From a checkpoint of a small transformer trained on Wikipedia.
Size: 10 layers, MLP 768 SwiGLU.
Architecture: RMSNorm before each block, biases on query, key and value, tied embeddings.
Training: a variant of Adam for these matrices, 188M tokens, 11481 steps.
MLP neurons of a small language model. Each row is named by its layer, matrix (gate and up: input weights) and neuron, and shows model dimensions 16-143. Each number is 500 + 50 x the weight over its row's rms, rounded and kept within 0 to 999. Numbers have three digits each. A neuron's up and down rows have the sign that makes its largest values positive.
Before each neuron's rows, "fires on" lists the tokens most often at its 100 highest values on Wikipedia text that the model never trained on.

fires on: " both", "ens", "use", " all", "ur", "us"
L4.gate295:570543454543502478382559490536559494504484548416515412426528533486505387490496494496552454504506542548599459529516503568522463410520546522416477477507532510564465479449494603480471485492545553415459491507430517466465550512465442477442610385542564567434495468584453511410432402479513575513501467496468527569464490534469559609489494542420570542486370428487526525493526546413506531468491
L4.up295:503421484447450456487536505524513451523477496481401469525395528397486509473483516608547498593499567541575445518367500425546532618511499541510526483582630500534439474513504485460464446501501542497466595537424517489494584487521520436492499466537448495480559469482532459453525468484417617518513582524471545433508579375490484472499407536524536573545434511500468488499532567456428512424446

fires on: " ret", " inc", " det", "et", " sh", " th"
L6.gate459:471437609546444592474524476574449451466380517589502498539542504469480395548521410452501611520443496457487533415478585516437515413448523550439433500499532582528515516492540523476571516528521475443485427463465433480501525492558499550481496480542534478542615399504457477465546536478526543320528422568459482469612532433463565489552555497447475538499481457517456460582569498489514484469554
L6.up459:512542576444500498515454497579494453550518501464481528478434518560534529465414514474479489536483506462530473564466515464535465506480469499547487466499550467561529499335442567405568558522556518543490557500539502497483551500513416428640443495510472568508463484491500522526527538528464458484577617525502505529551568578511536572520391589520447548454604485442520509491466495564460581524521

fires on: ".", " –", "per", "r.", " as", ","
L6.gate662:532491455431379466502520507477568557455576476460538465515524553552507540512529569515457552491519458439415525476549550419530465423543515498565568485582440413559473492554492565554514524433463453467489555421511486479455547511567503514609531532573460527489474594486550391553366636492543453404464513460482541458436423507525502522585495500511582440586469511519504485358446421494527498465503
L6.up662:516504529491514483463489517534525419613439585465426497512524515547421572521506490443506621466417452462462515490426553440475494508492499598498475524534457426572575517503423600515486566594517539447445458517574421537519521446479452509494472496416463409525529487529492486450415554494472504533484520526498569464610502490493531524580511374507496481484509421479455454566421520426607434443457

fires on: " Ind", " for", " on", " by", " to"
L6.gate55:407511409502496480444517574475444501545439505433453490590520564569508435478391518551521450475537509480525470558512489545472513506565519478515496477514472474448521453611477498482472500631541376505516456490454440455531455479554594527521451454607544504595534423422482516467468409436470484521486441415462451510499516511472448620487548450513348447504567496485467494578521597495491569515453
L6.up55:477533554347482457549501505484465510491457397539387492500430550477438563493553468513588391468610496568445515513545472499500467368580442462585477569509616493431462538588491563472518439530592512473549555464523417496516490546579524420518489434463402521418500441479475483466522397498553520542523500563458488465439421513604507501551539490504528544454512469546491562542498396505462493470494

fires on: " both", "eb", " of", "al", "w", "at"
L3.gate232:549479469555500519488444483499541517426360458552454559414471524351435430496482535429543504433502519544481491520545436473486544533452562523513454456503571506477458538517451594472495492472426606452475630644461481499584500532472439434609579475539484531455547487503386523535535440440492456449492552522455544595443571592501409533511560498477462529536473538499513526457517523514460483418573
L3.up232:514513533580421518481510472481580572473443430399510438471486550465475457456489523525513481487418542493510557534513402391535549475515442508501476570451413525475554499493487501495528448518495499532490512554425515557533616455474482535563495540478648542483515437536346434437458395497533552502497501519566535596492553565468519482420555579465483476471448470486520512471556516539476481349540

fires on: " g", " ret", "==", "ly", "et", "ud"
L6.gate766:480492557483526553452443460474511565419420519569492432549490507475517426624456496480408519457436493506469553458463572558487542462518455594524408394453549524531497498515463536453488553474598490445472506434494460525468487576483425529543490484596469506604594414479449430530418428499562494466542480592494502465537488448447484458551562590525486533594509421497429517508558502534627386430497
L6.up766:525478442513489551593413406533467547408486511560492484534446498489514467535486425502545504580413534493512530447523539530528501479471379421375566436432557584543452550457528553469501527521642544547463537509416535411470452468402473468527474530493485468555450441443505543507424411507523444491587528550554419517545481521511528529543444541419512534478552573553445419547446537504578526600490

fires on: "iber", "omin", "icip", "per", "ul", " oper"
L3.gate78:615516590465438479517525447496566449503495572538421490496556562586484476520494496447498532540488580496480446541470475487452517536580498516423472542561536593507539488542516519522559537469443494451493576425474482514600496531472560595512441432561525521549516432533526483548440491559441505467456543495427529516431474500481379450546474487533481583526407460436588460553520531592544613412549
L3.up78:490474575473575429513490531511528442465538563519506419544534494480532590589517521523532480480533549445553442468436577573585406536393440468522554535496495505527531519430524577603549477528481480496498433489512515577517494501543540481429471487550465584522474563493539490508488515543509538483467554439498433468416510486538535482466471571514424566549419576425558466519543433553623602556606

fires on: "l", "ly", "ough", "al", "d"
L3.gate163:489577508456477519414530426482535501471500510456455476498526435477437390526505513474450533469588492491487468596555520504546369539505439502532483465509493591546462546493436427501517597558514409458451491516520482509439474521498446503550464524410477471540491475515408512449579565514520538544455472443487538519575413426479598562559520540566492488549472535489464561502428446389507554406492
L3.up163:521517447512473451451543541511454500472541486425532500504600480562464490442494473524540610407455500463495458491457551500398504633497535556471496358450438484466507437561470433567535509478432541480515534510504498553489532428486518439482509422432591521598479521522575539541537480436469501579533540515508584503508480483447529458498492622492434447536544529521458499582551500449566498572513

fires on: ".", " in"
L6.gate608:514465457425501550419635467476523623435528603430458487539556591506501590424501504497568476423487443488388481460413465588455461560491518425517462561560531486492540567468561539560476537470478433436520566500540494481507531512536551525531590580505416510510480501558481455531482476462620515445556456564423471470501561480504432534453476456487521398560462532536551352539495453475511529410456
L6.up608:546371538540504542441439623494459520611439511485512537543410442579595484506606519498490552570503443432492472465453611443581477537513512521487548483591373490453471481505460457515495483564383518503447454450474537532463463520453485474488517481498445482576538532478439434573442558497530607509500491478494533600531424346451458465557440550443541518527527547482577447522473445494461441487442

fires on: "ough", "al", "ign", "ord", "ver", "of"
L4.gate302:472473465463597475451549495516513557598563556475482429513482450468648487416577538512447545465547471453567439541528546505544366554438543506520494497471537618474494536427532500474493603561410432497514437504422454574538501495418545485522479493525522560452531580456477493447409462451452500521462507488483537555515554455414511428426512530455403463485489507518572497521554521484470488358590
L4.up302:494465471530529486537471523587383505517563457490466485516595442449457570485473526587539589456524478547472559512625563443507483521483455533607484412463490493446426522548468554512560521527497501495419571588595463500445502491498544485501405570472499472579447569400568414481443550521435440557521525482480489418527434521528524436483522455397442578530485585496468510529500468419431537481507

fires on: "un", "en", "an", "ed", "ame"
L3.gate516:567467380497423503427551484464506498477517428452521535414503462504544530447553549522515546481477492472518483505558537486530540470550464549496498479439523512506435492515534453467411438551479462450469552520479558533592514508500463573490512514590438445595541476565503432495382448548486578449514571475435565524406513445544412462507402460477532493492464402486530426487475508453524432580499
L3.up516:407458388410476547520583482574474575494597498496502533486427478502525535520457497498411526471551541551417530480509531552513498508513482462512521512535595559463532498436536433563550548424524619500441510410435502524581442458509448496441437438413456507529410510510487461538546482434513459550520559440519509535508510518516419585450432506604495490406436497572462578558510571605566433504438

fires on: ",", " in", "e,", "r", "very"
L6.gate283:509493436503488547421462570473520478513464487538471517454443504465571481519515614586500433464596421585512377560438484561462473495529550512514464472507491555436528520499512493514489585441444548440580411424492338441543449469495525482428533447471473477576603582422480543456525452511594552499499389524419515503476485520440437526611505455573456552491500445500529518497566473539455496514445
L6.up283:538446466541502514432424577460531485514461554541468516470401551533648443513561556546503503441459427477434490512490484470470522493478491479439440518550455473417548524536516525525545501495467452569499400492489494520514475473473487408519552543476483557546539545482555486418444498458484576489537462552508427580461443536483503407464598579500523489476542451483618502420616536549463479508514

fires on: " of", "ment", "al", "et", "ous"
L3.gate275:455489493459483475523515457546519486426473534542398490417485566446516460469535599430456605469532515544538563399508509458492563430507466480541415457458537516529522485451446583502527498414595381495504521471446542540499542509500457466559525487613447463479509535518416477491568493501496524529506539547544544536506594489585494485535476530459478601444415374555519585471476528455483488465617
L3.up275:498483543473473442424528543377493476453460570535525623434503559568449587469478565517518447601413508472478570546507383464514550596494512500526501491482535473421533567484481520466493404456423462488480485489537429498581579509533522434569638563460559549455460495483586500525534485534483526532528522544454483498388531511444515441522507521473498562477538476488550553507574429434478480475479

fires on: "us", "enc", "ification", "f", "ur", "red"
L3.gate537:475509585440419497475570457493465560491570490452490510411493546474475441447420519431440537517417478516500506546449414563430405417471438505455513390488467487444541543536452525544497578445482397504510518477585410395459506511544511488560511493561539400571482465568472576451527428494537508511504528453481519542502440533444430604543524552476513534513501503495542537441409592535518495472420
L3.up537:477493464391467552517527525454473500472475462462500473469407602447525555410452506456539574453520448587527533524560414417595487519443634493573471485438468478638467478475500506459565492406475561428443465543487501474514514496577486456473500518517417432570529481489522475498579439509443391398513526506523558474370500463482581423465515511469503485569513467542367484462511536503435526430462

fires on: "el", "ow", "p", "ce", "ially", "ed"
L3.gate291:517520437512444525441515501573474466564422572417388462448422418462548528537560416424519443512467452563416509477516448441476460525479500590562479497512467469448460477491521469501512483605404484458473488435515420529570471482541610554521435474520502514511445517435459448451444466478534559395561461577415458483513474442593515489501545462522498492518443498536465531500517444480481519435498
L3.up291:436525502501535552496544451481481499449504414479429388491464499466374460468375522480523588531585552545556518539551414482439548544531540520472463517524459549524502521503455570487454481547399409459452582537516586453564497551520514558510459436586487531537517388533538547468527489442484491453450553513565462561470528508496521462488541590468534518546469493456434513463493553524559518511428

fires on: "-", "er", "f", "um", "ter"
L3.gate1:564443461455498456491555528404539539458434486472453463604404523466480517542546504522601522508494481474566442603458515474454532512479557529570475412506562488462499529537527564502409551493417480533511471561467510570434488507593561440539500507542405469501569500393503426429414518485507570422498499495471510500457514475479500422437438450554509472581484463529545489500474583505556453426477
L3.up1:511506513512446544588535601467490533567426514478503595348459431543533448415454496497474496594469480442434551580508518443470379455497465519458507501532552546500419538420472504466459475473570427481484476434535469494541535546475393573541533508547493519489459400544434455412484469452444426434563499444445535447515371498466554559463459460460534411514448407431473530475521483498507499518448

fires on: "ight", "ed", " It", "en", "se", " be"
L3.gate224:501508535450555607410445482490485478458427415496453534511492467486542504515534504445468535430407519490534471420511501416576524485558524526479431520444469514482494445507366517507450477425348483516500502565368487583497611486425406541533478532592520464545514443452475468448454519534504530542491459535432535520431448464542538524526512522455474524512543438521477433489536529455562534512436
L3.up224:568549432560482504568519541465500524458549526586497499449534489472503458486418514504522462470464575484488491527525414454534451575487439469462444510578537552392452475384391478553510447571579442492480499467468502430490501463623480435477559423463519508423390500553416509546563420503493550490512503457481480485477534466442526525534535499492431595561476414537454509508467514498505440447514

fires on: "f", "et", "c", ".", "ra", "b"
L4.gate41:488520523448545611417530508485495687456513539456559526477486499374471514395600512418482460538525502510462458478448506519472525560495468398558530505545495547410531478560451531520505556586494465420488431536518414573535423545485576442599491464473517441549569372413537551482522523473499492504567404482484522550545531554462457499502479499501487482451515416494564409390455416546567504534471
L4.up41:479385588509447434441453427514554417429505538431511485517522520483544433500498509476561492455583446540546518514514523449515462557441520475412533490513557355556526518508473459556483518555478370515521569495493535596449469554444442561539414558551421492574517466432508522561440530450524409512485492386567473510461537489546489361544439516485549412584468502470537439528522563523507430461444

fires on: " rel", "icip", "ol", "ul", "oc", "el"
L4.gate65:641506565373553483497514443572623471502525585509478462497495486434386519551593431428563553443533545429526497516461465527590443477505435538448467505574529542539518596438458507569561529490420511423541448493604486473633460541541566515527483466516515451535526456488474468509473576523544513527500490542463488532450496446451524453488518546437531483532385520439532517565484539529562547444474
L4.up65:599514539432444415554435450506581471562502594546472464474514465409493518577546456450562476501508488431555444573444495545548468484471434599426521477616546561534510561445482589502570535489485535458491510462572461469643395475448520501465473485507502460492554578517485505549541569497523387574543503443507468483437538419423523487468523554479459491559411508427520504556532529473567534524524

fires on: " in", " at", " as", "'s", "-"
L4.gate516:462544530501418531447564436482468539578596549518488507500529579422531554561551492420521448499425506412485530508531464549483537530555530452464538485498510520438579555467554469589584561437429512441487508514392454548474417517544529526498574557454549486519504494492553549511484567472555551430440429563429558622485453469512426562567465461554577524526451454431520448487439533459447506532485
L4.up516:512515537489466476396448501508551522507437543505620550476527433451440560491472499505462444476511429536496560450552505544421495541550510436440513523497441531510496407562486509493565502511534494436528500499560489599623403560451535515402578502551512534570551485522466443553593497555572542491449509491483478543481460447477489527510540531418535417541508520476504552568518458552585551477443

fires on: " of", "w", "ro", " to", " by", "cted"
L3.gate646:556503446546464534434542554543433514383500526471424502448430517556516437465381605432533442514459453458528478539533508440539514530548480397540510488540487533459493428504512423530584489551443437455479533480416424505567457510482467449622458436598528510529471468465556490461510495511507577533557451470446477499508463566458430511538557498443491505470492480562582553521467568514385553543448
L3.up646:429532432537545464593421419472538551500528523563518433524539533476530545482538557466534513437437509476490495490463433418453523461496499454525555430477606480518514470496537499441528561512541540466550503595413450537499487534590436453550531518564518549452483562562488476571517573528479467513458522519528499568467514534515507468489596601461498501589588500534435601556559540577499498476470